{"d_model": 384, "n_kv_head": 1, "attn_scale": 0.168, "warmup_steps": 0, "decay_fraction": 0.576}
MLP neurons of a small language model. Each row is named by its layer, matrix (gate and up: input weights; down: output weights) and neuron, and shows model dimensions 128-223. Each number is 128 + 24 x the weight over its row's rms, rounded and kept within 0 to 255. Numbers have three digits each. A neuron's up and down rows have the sign that makes its largest values positive.
A block is one neuron, or neurons of one layer that tend to fire together. Before each block is what it responds to, as a language model described it from the Wikipedia text at the highest values.

Responds to: Origin/creation past participles
L2.gate334:138141133172160112129164111128139174127129120146100103111153115144113131097144124115158107156148104112131108135132093121102107109113082110111122166103108152114116155131143118147164168093113088105099137099127147106117190167100110136119152120149126108152139087125126123136114090132123125133
L2.up334:136102107118142107151122165130119145111112155160121165105160070126180114146119113181097143123130120154125117095126096119163093078160151122146122160137108172124103109150135133104098097137134136175132173119093063102129136112145126060111124167086166133111117164135134117109091161160111147124
L2.down334:127155170123140135142168131099095139150137130168106082115102129097102129134119141100103118100142082152129164108140125190086146106112135080113102130123134077126155170143166118172094146153147139131120178104115120134123155092159099142142128122179096113113092072143140127166127085124133117130
L2.gate503:120144089124091071095094146111153142098092118130140117150144143107108118128080120167118113134131124114132089095142117113132108129121114137112136125108088140145122146145141122133144106110136146144125170142106098129146136130124128127130149101120086173139152096109134170156129140091111155104
L2.up503:148166127135148108083102142093107139086098162141129131153111119146124128120090094172138116121126142114149114111138192112147136134164135160118076162167118115104109149136126128170145112075143123099128119105093139108149070099107167131092151094096110142131112097136165136136118101085135123086
L2.down503:142127115123132092118100073113119118124113124076119143152115136112109115128091137129169130126124108072141177117140091178106143119132134164165131115165129098120090082106126116143124114140137130146114127139108143132166061104139120128151112121111128142114153127152107130159092095094165187096
L2.gate599:149089117140113143108166143156123131174139157158134180115127182115152114103128177105179101117078090119108127161108110105072109131152136103155137121098129073149100140129153088164129142136132141136166143136116086110159163134155139113143150103101140089128071124096146169166127119163152121113
L2.up599:119084143147108091101158090129132098128125132149108191114135116177106154151099158100161128155137120121150172154116137129102121139153116132151133125140100127141110120139176127134147125144107133133146154148142167111120159114084145142126138117096104113146180137135132152194139130129120115128
L2.down599:124083098138102116109156136108121118165150156123144143155143154097113134108108116142143128150102137137149085202127150099095100141127131104127131119159094132106166124114165089124119122123136128109154149136132140175153180082074118126149148114158112111131140127132086137129162115161101123152
L2.gate700:104118154146094123117155115169147147124118157143132111129087183134119124128115125129122104078117138138157142131120118137095173121187090136100083125143104132134098149142153135188156147121137119091117156137139110095170116150090081104117130100113167111145135198141144128119109136142111132063
L2.up700:160134131159110179100131116167165133101095097089107146124120116140108126139082099144157108078142162134151119138115160140116066155151097134055118117096100144143116128184122122156162143101106127108111146146126157089173146102100098124119127104084130111133129150134156143110165102148141159069
L2.down700:129108137130101105129142113138188114093090108091136129093125094125131134119109139109165107099167146138174157133114115141118080142161156132129138160094137155122114121161144087118075125121177149145147167167098130119145079105120097130162117137096145111142109133140159140134128159129095163103

Responds to: Segment-break punctuation
L5.gate14:125079137076129161078131094132127125140110119154078140124089093089147119129156111102098123095138147117162087146161130138131081141116140150137117106148128111139169164098133097127124147108129122088169080078124170113094141165151126172138152098158175134116134138142181104102118132105093155097
L5.up14:120123137096116166097105161156120119115158083112130130141065068123124159114165153119167132147155138154121055175125128121133127127104115124164096085178122107130178149126127155136124105115117108127118080109117158100134153155112123144144109117102121094148183156125091168135110139108095112107
L5.down14:094134124107181126181129155137146181131086105106140103135115133144131090118146149102141113099138145119120121085162105123092158125161116127098107135119136092099138110087107141143084166144131147109143105077136208085068069131107143130094103159091171124162106124118133155119138129136098104130
L5.gate41:149152160103109155146085144139166122130121141215108103116118113140165124104146183099135128134158126134179132147096148076152123126081125103150156119126156121124151174150118184118124104145144121142130103112126175142103107112153088181127086130171147126134185115113134158154110092124094131128
L5.up41:175113105088142154111122130125155163124138121103148148121129124152179171126144165116079144133160175124121147141127104122147147133146113165137102135102134095135128136093184153122093133115113109135148157093151107164087169123122168114131142119125153088154137144090147114137153127103145098123
L5.down41:133144111128164117113105146103151112122114150151140144099114095106082135101128110120081171147165086132141117096141111117148124127090125111091113117083118151126138131139116138114093144102104130130119099135125174158152065090140135159061142167158136095142106126102109118152126103135119113151
L5.gate284:118119097140143131154112092155170120154108112156109146173121104132150164140113084104127106156136149116115131163101134134155074134135145169088113165127130121089125172113113105149125104118156095113160139126153135183084125161150151084140127096117117103078124085108196139115132102093126144127
L5.up284:148145096127131125112107103155157122130140131121146120156144098156128143112114143115136142097123154180139105141115127101153119093117108144113122171107125112150116145141149130133128123095125085123143105127146161124058107142110170159085126116209073131140137112161117093150124101092095124117
L5.down284:100140114142169153152142119199166143182140117101084100129120126136157139156134129098111119159145163114127145106188106122147129122115093128129137175126121112108079151066127111142113091134150163135141139106125137125162154107093131098110137136111107129099157126141135109111139132115132152155
L5.gate620:091123108156114133172102114123118093138119101124149128120150093142105153114088075114118132120133153126124136096152118128146199161119112134168125098154124141112109165146160143105147148161142136120134125095145135154128128126148119125098149154093114132099107129137097162121099133115116119150
L5.up620:147100111100152091102130137163121094168099136118144162109149182120141156153109117091110146094102119131111107122158169149091182177109130151145169096137128110122062176102193150159094123118173103156154103150103146134090141180151113150129140118101180126096122147132152135107169125109108133124
L5.down620:119118168149115121157108130117056147088120091182108130166127179074128133124132165068105112115126125119154132139154132094101112128129110124119104161109131133100113164157104136188169122132077154132155148102107145115098110110121106123141146122131120150163113129123134133113149096139091119111

Responds to: Past participles and verb endings
L4.gate375:125104119137124111096155147115162137125132101127178134133128137146138134138113156135150061117153138125117118128093123149152193159102121124118151127118100161145115131141138105125150140132128176123152117133093168159072115133131097120081108153093101119153136140164099102137103162134120113118
L4.up375:151189115074133128132137147158108118164137143132124157127124119150129152112104131102097113098135112127142131082137114130067101125144118118117130119131130107130129137096131121172102148137116172146140106124103151119109153146112142161170114146138134145126130150104119118138076104141167173101
L4.down375:134132095140119125093120166131092106087054107138141088129139151113104136111099139156122124166148118142114105137138118117142105129121147102160124156137102160107155130117143129135128121161141116122107145117147114095117152135142128165122129127125107125112135097159122158112104160145102116130

Responds to: Vowel-initial article tokens
L5.gate330:158143143122161136119089155089097117109147147104114147118122123155137140144183099094103168108110124117126134134065079094115159162132139143119136107159047129136138095145122148130174161147088095152080158166143087100119153121122141098134136107060123105126154063083127108123111144160096090116
L5.up330:181101151142171107113138176098104143117094115125125106150114117120103148081096147131101152137117122111128157111117099110126135106081197147127074146121108096103171106145110122182113136094130103122125119142154142112150149113105135087127122137119119071088145135109087151106130115144060093109
L5.down330:116125145124113115139135156108147089132107151111120166084164082096102139121133166133106104164148154118111087136163123168157153153116134106144191120149084105146113111153115158153133171102113095117111119158122090126122115166084106095124130124136148064121138112115126115120144131131120095128
L5.gate456:152168145127111107130124112100111119136136169184118140105149132128120107128130088125142120116145108135150090142087182119127138096124090135138127088149121117126106122125136157131122128069136095138100095138173180170110194147133142096094123147146107110139149104074081103103179158152129150106
L5.up456:141115165144123113161148135115077175121144115137138126124153127108101100145133095135094108128138156108135103159123160142143142114117145133127157142116111161159118110141177167163106127126132158092110151132102155120116144139120159103141120161115141148148090158127113119099143105120139113058
L5.down456:149089153137122113168132124100092143119149142123104125117087125099115095110124080110135129160128148123101141132104141171124107154074106152125118096103133124154122117118115154140104154115080182141069093097104111137123105131117148089129131141125085157097123134093095096111136133162098109102
L5.gate458:197123126122144123141126111161165153116136127182148118071118156140133124114144124101120137166150102114125127096087067160139178126131173150115121130102142087092116101138142109109126161077105116157129102152084144092128100086170103127152133122137111152107131121137117120096154145130113115142
L5.up458:158152105116171128150123134110119089096115108125109141131123142081093103126181129082135114148135137140132134112126112117137119155137140145133144139153087148131169098119082096131107171129095118131120117126107128146149088105144072117111142139124086111103148127118155147099140163135130138124
L5.down458:147149134113141140127115153111099140128118098116096119191190175083145123110115144124117127103137113170101175142063135123125097124148125130170148129089134104111166131132153125131144157114136125142094141153107103103139166166152105121128138120125149128126143155138135127112117136115134120147
L5.gate715:144104177111166101092130105117120102142148128150153138069095189141140097137152149031135129143159118156145113139102105133146131150163195124115137162141149162131171116137129140138098080163127104107117166116116126080152140154117103168110146135135099137120143105141112141136109122137116157136
L5.up715:135149106137135158084163152109155115081137141132143121128144119147095087157124128122102141136138105122144139109115145112142163142127126145167143162091123146122157141129110137142134135137147123110099081105159136145118148179135124145096143111180141137134154145136095140149144149139143129125
L5.down715:142096123120156166130092161109101156132119076149115117133130136131161094135173141157154138126147136108116125106136168117119156158167160151167155151131154139090078097159089138154118112134123073146143117139118133085139069098106127119123118142124111142147164089143121154093137139121136100149

Responds to: Word-final derivational suffixes
L5.gate55:116129163133141137130134147108134124109125126164085207152145146144109116127125136117127102132149120131133131148160084116155162130085151108106089119137113125165139128156158141183147082132156147136162126132130187133145122137117111144139143093139145198153124129147103139137127140124094129155
L5.up55:122142161100126157128126099139112118107119117197092132133137114138142154118099132192109118157126123137122162103137123103140128126140145116102098168141146108132119145124116099151140107137141103158131096127105162156148082117113119132113139123123135096104097179122118145125088114135080168138
L5.down55:113120093096169147106098132146145153101071137123127130151136144088115125127086142165135096109133136128075155126107115154145130140145095133155151126138126087134112091135147096146166127166121127117110139136098111139110096129143172148138158075101138116156131148118148096185121133146106126117
L5.gate239:164136121153127153141078119110121131121110142105107110149113090118126098104089125126110105125151094114096129172123132142143133096124170107114096118107163138140134129150088157121132106111149164068162117150096116109142120179116083106102115065137149171173143091151093158153142112107092099147
L5.up239:159111129112104116149177173139157110098142102151147114123085105132129146117131153081099130106137125123156109113122135142133162106156113148116147120128122128170132115138094127128107136158163125164155163132114132101158137170112076114141119138159111125161125169137134147103115114117112115153
L5.down239:123133143131091108105129149129126137124136101131116116174103140128170125155133152118147141114136109112175141157106115122180132116115144113118155166124150120081114140076149096133133102124149114115091100138070126083137108096141127164095113092103166144160116094104126140121138139138114100148
L5.gate294:122147115128079126139168153112132201132110123113133100124115148136114131147087122120121127150166102128145124102130089146121127139089130111108082144146153105123111108088133112142151128172175141152164132155130141087170195168073084128109135140126104104119127154146153141123073128123124125103
L5.up294:137143129133144172093094181168141144087120124125111105108125126154111151159154148122105129130129150129121114119120182137132167128110143164102108111156172124107150102106137143145150145112127085127154135153157137132140130122125176133104089079114112149125180129119092131128142128089152113137
L5.down294:124135143131198109118099119132115160135150078135099117143152124152126121065078129153143134152167120113159126128090141188121124103102113109118141145155104122149122083107126138134095123116148156143128102163145149085129139152149122142127126126091163147139128135130126156128125097122151131116
L5.gate748:131099143133186159108121120124146095113091121105113131149135122111165136079079115122109087112142066091082088100134148139141112149138121097126103154137148111077104136122148140138119110122162150146119149125126138161158127156168100127103117158134110094110131124147108130147073132133107077171
L5.up748:123110182127186137177115123161127144100120088098111100134104141115166084169127115141135155070102087105105154158099096142135176097140132128120087146158133114113090110116124120137119125099167090135129143076147126158114158112109142152121114121112106127148123120149147125153091108132122119126
L5.down748:140139093141100119160134137079130127138114120153158119109101142152125135160090125107112123132123096132139167152064112130136114142125160103150124185155166090115152151133141118103103110128143095127138069139137121091121080128109157134111107137135121138133152092133141155114125135132128078180

Responds to: Clause-opening connective words
L5.gate48:152160142165129164159152142106111136150140125127123120166104118089122074177097163113165100111134141181155104150135103155157140154149167088104097162131109143083128120122142119121140160146125157135142134111121139135146155086161133099140116126135140136095180118147111136111129100134105092128
L5.up48:160119171125108145142133111144123146120124116086095126131142136145153127172149114087139142143126138103081111164139091136145137120113125130124157125148114141071109107141148165126095154131106113093082117092118174162140141146133089138127119132108128117119140169125101160133125120086136156149
L5.down48:106155133085156130118139143105138130122135144088115188155129117135151114136134124129140134144129085090129097097106111186105151105122114106121164163143135112133138133103131100160143107120124130122114126122100137110100000128080077107160154143160138121153116161119141122116138092113120150151
L5.gate535:126121102149107127092133116142116118108151129126137078141118164158121107110110133091114133135118133101089125104153122105113095119168163126165121112172070132104149098122146144117089118135136186157117126085122109112145124112129123105112126086143130110144135124125119122159132105100150129138
L5.up535:100130105130159152161156113108103138100146116126114153150178133129112150159153169119086117163090122109110130148073096133134129150129136151126095117120116101120136102149152144144099100148099119154145131146108107111123113151155162133123155128139165105120138108130119117153109135110133127101
L5.down535:116129129117124135129128146135175137135123118128149144115103135145164118155145085167158127140137167154136094114134120110118121133129138126133134155120126116144076155133121109102125120169144188079129195141167113157110151112113128154148154137114118154116186100118147137141102126143122130110
L5.gate577:133113193129131140144120111119147099149141162149150144093153125157122137158153093053121100157113131148151168085138131099138143134092122102126134093154145127147150134138139150129133139168092170105117151103113128134126176075143111115149109117136108112096136133111119159123095093129106146123
L5.up577:159156115140163154138095141149118091123095174144163101111149172131099144149148103113119142125132152085159144136140154090145122194086110114121152095107125137121152103165100142157130135116115171095138128094087098135133144111130141104136168098161116132116128116126111151140109104134143110128
L5.down577:121149134160136179127167103149119139183118127137129150132110130122139158137099070125104165133147103108178157105128096157182150173148187111146071104115112135165129139134115134117140097172117176163145154132163146106098139145107120133114110118129174113099128137132110129150141168130106166095
L5.gate641:147130146197142102132143113106141105142142138126086183128128150104107111134093105059144158155131125168128093113139158147167112168111084158117088100127140137161118120119091139135111136124130136100172101117114131160183141122143107140154142149084122179136118145145137090138137153111078133157
L5.up641:132089145153138126148153090123157113120143156121134141088150119151149126075095139063096108150158142060132118142067143141139078141179093135142120111131096144128139135132100139111115121145133143099101079098120126151171118115090171095147155112158117136137143141095125129128114086109138134145
L5.down641:102092215171151137130153076125145123135122089085097167124142079101181133124146151083155158134119120129106124110137122160141142092167138141102136139138156129130150131119145110126152147140095151135101169113110118141118092111134100101089124118104163141116159111151099131114119160166103094164

Responds to: Section heading closers
L4.gate272:151095120157119144153153163166148109119156100102119120133170120157135114124093117108116135107156108150136124102137173114162164108146114119088119157121142124152122160127128149139112124109139080140110133111114132105179110166123121129144128116127098125115100087094126135122105170146144106138
L4.up272:099102114110183142118129149117117116097127153112125164159171087121163111120136147151134145131128108113173149113133131123160093087095099103163140162126131126133099162148118111153103125092137088093110112153154135106118142180127117128142175108113122130119146146097134166152112142128115106123
L4.down272:112117143098152123125096140122139108124170116152140139119100148150137080137105166175121149155132118122124151110152111130137131126147142136131109114146151116078115186113126138139121103121148119113165122085135127091081056132148109126135141135111128113157105210137099135133118111110119134147

Responds to: Paragraph-initial first token
L4.gate204:122128099133102168133123136142107130088110092118154104147138112106140120175137140157128106157162109134090115115130126104110137131118142158125155151094100114081148109151127103130144074103125098098114113118109178133153132139091120124124094099093114094124179167158137113148131119119142143176
L4.up204:152168131144093113152162136134095148130132108106157125102143198104164116138075132113128136112154141076104140067086136109125131153108156149117098175143135109091153170154133154167071112123118055114095091138164122110096110106135143112086122128132095104113138127117150131107142120150133110082
L4.down204:146148139146179131119124130118100141133087166166160126111150137167121125125116132147128111144169143162140087088116113091129147127139173130139110126152107135133139124147092130142115126140144117146111110131092129137133148160171129114113122123064150149124147115132103110070142134138111108120

Responds to: Opening dollar signs and quotes
L2.gate108:133129103121101122154106083144147136160090151122120158120078130116116146176120172134136121125141150138109126090133141110123116118159142097111137116129119147148111152098113086141113129145120097088161142109111103114137128153090142121134100121160105120139153110161085116129085143116173110088
L2.up108:126123132124112134110096133156111126125136118126176116096142134108148082145121130108130158111125133161112108114174105137139132084119150100133140096111170140119146100106139131157147139128139123119161146120140077130155125127123128142103069133091122109112144137137065160140133136117133134167
L2.down108:143105107133123121113128112132091105139164123111166151097122131094155101133142138127127114093144137134110155087171144146102076132122150130132154100114157146166085122155117121170062163155140112132165196158138105134143066118103116110093088113113128137162149141197120158127099136127117123145
L2.gate161:130152068129141138135127159091152138125116131145128125151114128121146129114144158147138104116128153147123127145145087137110173184128129114106138109128131151162120149095172116105129106122151130163113139113114157075110084146096135101156084159149111058126125124139093128132118122098128114150
L2.up161:133114151092150112117115149140127172108107123122142159174110169116136126113143152090116093134173155112139131129107120136125179145125135139114161157144084090102118145121160127128104105124098101142119117140130095144116168141135126158129106105139099110124118150110163153165159146098128113121
L2.down161:145151105149154150158120151100108137099144139096125130160124153146136151133118157128155142137105171155149126149127119150114142084123109148084158154175119143163135156115137115128108145145106097178066121151081130143128175143157103114098110122141137088125143123132113139138112179159119106111
L2.gate210:097159121128157103099160162137088166095155140076114110116132107123127108149150137097160143111172103161142128112143148146086138112115154099142140115142128113128144091119156112092131142150145103134115137108143099122139103143109167105157125103096125188114146155136112136112061152090143122129
L2.up210:157131080175110113145139134110124134140143135092141154124148140127139120148088158157111113140161131154098181105132103157128129150133121117124179172093098163130107140148099135137133152120123150186101129135146104105131116129106111110072143129138122134132176138109132161129133099101186142141
L2.down210:133150115118128132115110124076151120118112115179119126115118142113125119198119155159110127109127128172139131111140066142120093144152106175120151123117106140119091166142091144163122123128117126156089095153116121064128141139131118124083150160153133138121145115112095124094152110106130131107
L2.gate295:133139133140147135121148171124097122114122104157150122133112158153116135188057147162071109093174149081128103128145087158136122114114145118094129140120132105160093107151176140080143156170158129110151149159112141114136166113143145164113117150194098134127125126140120151158147100119111126110
L2.up295:134139098134112133131143131138129157114130136140124115091156136149113158142126149112128081140155125123148132134134130134111148118112173137094133184109148121155135138130189165104147160127151143148064136137098110154108140136125104147130101122148085113139079151148126109100143087083157105113
L2.down295:143141118139107173126167119124165109092145144155142132141148098154096115118119101138133106108167135106087115151083139113126153154125150152128121156140131142125091118118132134141191103120122093099115168117141094151167141111106140151086097169107117130122142156118115103145062141105128154108

Responds to: Clause-linking conjunctions
L4.gate89:105130121126132137081156144146122144131161137110207148161123160130143123131135133082154089106156120097105116125118126092137117146178140182118126172098140137150127125146127134105149134136118171106133096124115136127122129119134110085130129133120119115123138120134100154130108144101156121135
L4.up89:109138152121150126097133142157098137152142119085145121087101170130120167107134152130117104189110088066166138125122096161134133124136165145123136125156140142145139089109138122131142089089148164132116107147104095119134153119107124102113120141123081107072125130112106137116098123110107144103
L4.down89:083118120121147121106081180136124123137132122124158104196137151134126113103112135120127123155122143131157132102094113143154094123122148135113105158180084140146158142109153133174144185121162189132148122134110115094147098132106132093119168128104148111136144120132113116146120189086134115140

Responds to: Existential there, object pronouns
L2.gate64:138110154119112110098151120143121110101126106127160161092178135147140111123177109134155151115110106185146130177149097102103170153110151100144140128123139147084143133113114139172121147123127125150101146144089119140135074132111135110168119115084125113115165133144104143153140106095160135095
L2.up64:127127133129137107170158137149168157090124145085112094154089145131096122149157095124144153135107158122154123111138172126098116129175155197127110162125152110161152141105154154099097138154096118154140137121118101106158132133113142140110104115169147142111110155117135111129138155161124140154
L2.down64:114155126147095113143131157140086106123146171151140127124140127124133185123134091107120154167134122178156112116145167108127140126117119096142129146061143106078163126076102145141132153072133126124099145132142078133169106179089111095134099114132144099178133124110103127131085105148099110067
L2.gate558:151149100087152114133149094121172101128162100158140113128111096111105103102109095116191119183163103114125118104113137172135104168116130118106162124169125169114120119156120125118132120123135158113132142116182095131111141102150108125134107116139123114119135141106134136124134125099115121159
L2.up558:146121159151211111154087157157124132114097132121147156130127120164097082099103084100162136145139097130142117136104136135109076109115144131124126095167115146109106126139156110099151138120129129109151128133143107123137137097123098062137085134136080122121122164109143140132130093118137117136
L2.down558:152149128132163135100101112124133124119129152137148103086091120139127135123155099114171155143134101135095102139102128147136100150131154097121115118111113122088089108145107136101123110147156103106111159117155103109116128104107126068156129140124107129134103122130154110152107108117111124133
L2.gate579:100084097123129129101086119135125085137134123125141120134132103118140146136174105107130135165121162080131153139134158139118143151122106133122111090148100118149091087129108141119123149166122128103106129128115155159128096162131158113152173117118144123124110119139153119130110133124130088109
L2.up579:140136081117123120106108099099141118114049125106137127130163133103129128117164132070155143197132142117113167170159137077123105145109118110090141126159134123132154122090127137129118172118165142112136150148126099158139083130173125126122068132150138156101107121171147107126088142141124113114
L2.down579:101076123118170129100121143130086110134156117116141091104104120140111166126130088180078142143107117094128131163138112132109130150117138123124107104119093163167078072184134086099088113162118110130115143143121132106114166145094123133173139110110128132135099139116128124099155097159112143158
L2.gate589:095140132136111098140123139105161113139125142138158121125161148149107116078123109163142117132119153162095106146131152121116138183162133146140120096108159135134136093122112115132148147137164137146129124106153144142116153139132115154147104128186133139169122167129110109143078138155105151139
L2.up589:109157113121124118089129123085128127075123132092118104113101147124148143120121095148117188116126157110118100146126128128135129145097128091129120075144089115175134143123139110128144121133077123136104119123142108117145131114083145125136123115132140137115128165140126084121144181136121110118
L2.down589:140139109119133132114115123064141178084072151133167158129182113116141154112136129114093138135073110162122100164130156161127121207100100099153146128130103113184111125138151110085142143109147131109116102134111131119158131135105112146157143113136134126143148145132129118125108110132082148127

Responds to: Article "an" and determiners
L2.gate249:151081120106118115157110193146135128185107099138103160075144105140095119107144133148122144170137145152099117131142124132116123136143097144156126123124083107140153118118148096148077074135126128124138147124107108128160151165128136149141134126124142127121111142126163074136105124117117141108
L2.up249:141135222120109142098177158117152136137133133135131124080111143168127117115161128116134099147108129118100115134130117181165121077131136138118095144181092139115125099121076078141168179138142128117149105147120108144140126120127142146185084115089120123105093154141109161140139123096134142159
L2.down249:115157130102142082131167130105121121128122133127101170088131112113118132143132130113155107129145153145124130149093146123148109108115126147092173152165157104128124087109134158093106141117153119141125127163137110069146168134136102097107120132152123133102096110062127150117115147138137133124
L2.gate447:082118142122103116154128114120175143084107088139143102108184120109099158094120112073149120165117167121123130154096125127146125142088128114125144137101131130150121112117105123121170066115094122123154126157112164087137179143162123125111128164104077119141114105149128086110105116125141149135
L2.up447:155087139149148124106136146170115141145117142090119132087092188150113139142150094154107139124150102136162109113116135148091097129124118162114143136100090117120108152126111153113156091171134147164118150098105109120153130130139186143140148160078157166136081116114157124119190175138145136115
L2.down447:127105111157110098160154131056114121157148120121155124104166111112103132121109119061120089164113132123154162120095123096158122115124145154144188116099108119140124146132135102126145118095083160132173183129139129117112198125172145154106126167115137132106136182161156127136133112138151126159
L2.gate643:096158106169112151141109178157142162104119132140155159134147174149084130137118117112128114150169154113145099104076125138151182114067137114109151102131123096141140145164122127161098124178110145124082118120154133122174113154135127140172106144090113139116087140115144107125159196142142129142
L2.up643:129137119119119095111126175119146095089118094127128158148134150152131112187115112136102110128109120153106107131142171169121162168114147127141130087125127151090137134121118088125138086155132096122125139072125119110156124141062135138106116123087077133128110171136129111156128135169178142098
L2.down643:117104151141149125116153147060126142140109123134108147099113148136127113176093065100098094143100138143190095144119131129119148162069156135108162111131167121120164153204134122111127103152113127095080135096169105116109119128113145121129137130130103131117121124100171122156133133125144125142
L2.gate759:164079147153145120134115110095125123131139108106150122123129145138112152091146163144130178128073135127129109111129125164121143110105085139126113113139159147148121148120109149141101138143142098135116140155119159126150108126128140121127124128145116126089104116126138144101104135110144126100
L2.up759:151143157136117134154159152156120150111125142137188128116137121098191155149086086131119122135162130166086093145131073133116154154084152132164107136106123136119158177087138151138103094091083076119105118099158134160119130133163122131128120128128130157148171139142147120103120130104169144090
L2.down759:099132133132133101153154140088119119140137133149108122183120138146148123161138189125133120157118159095116113130115165116135094114098072139142114124137114148143111129103073135156139138080123148146156169105147147171161081098105125115117089138141134122117152107140123116121126168181177164124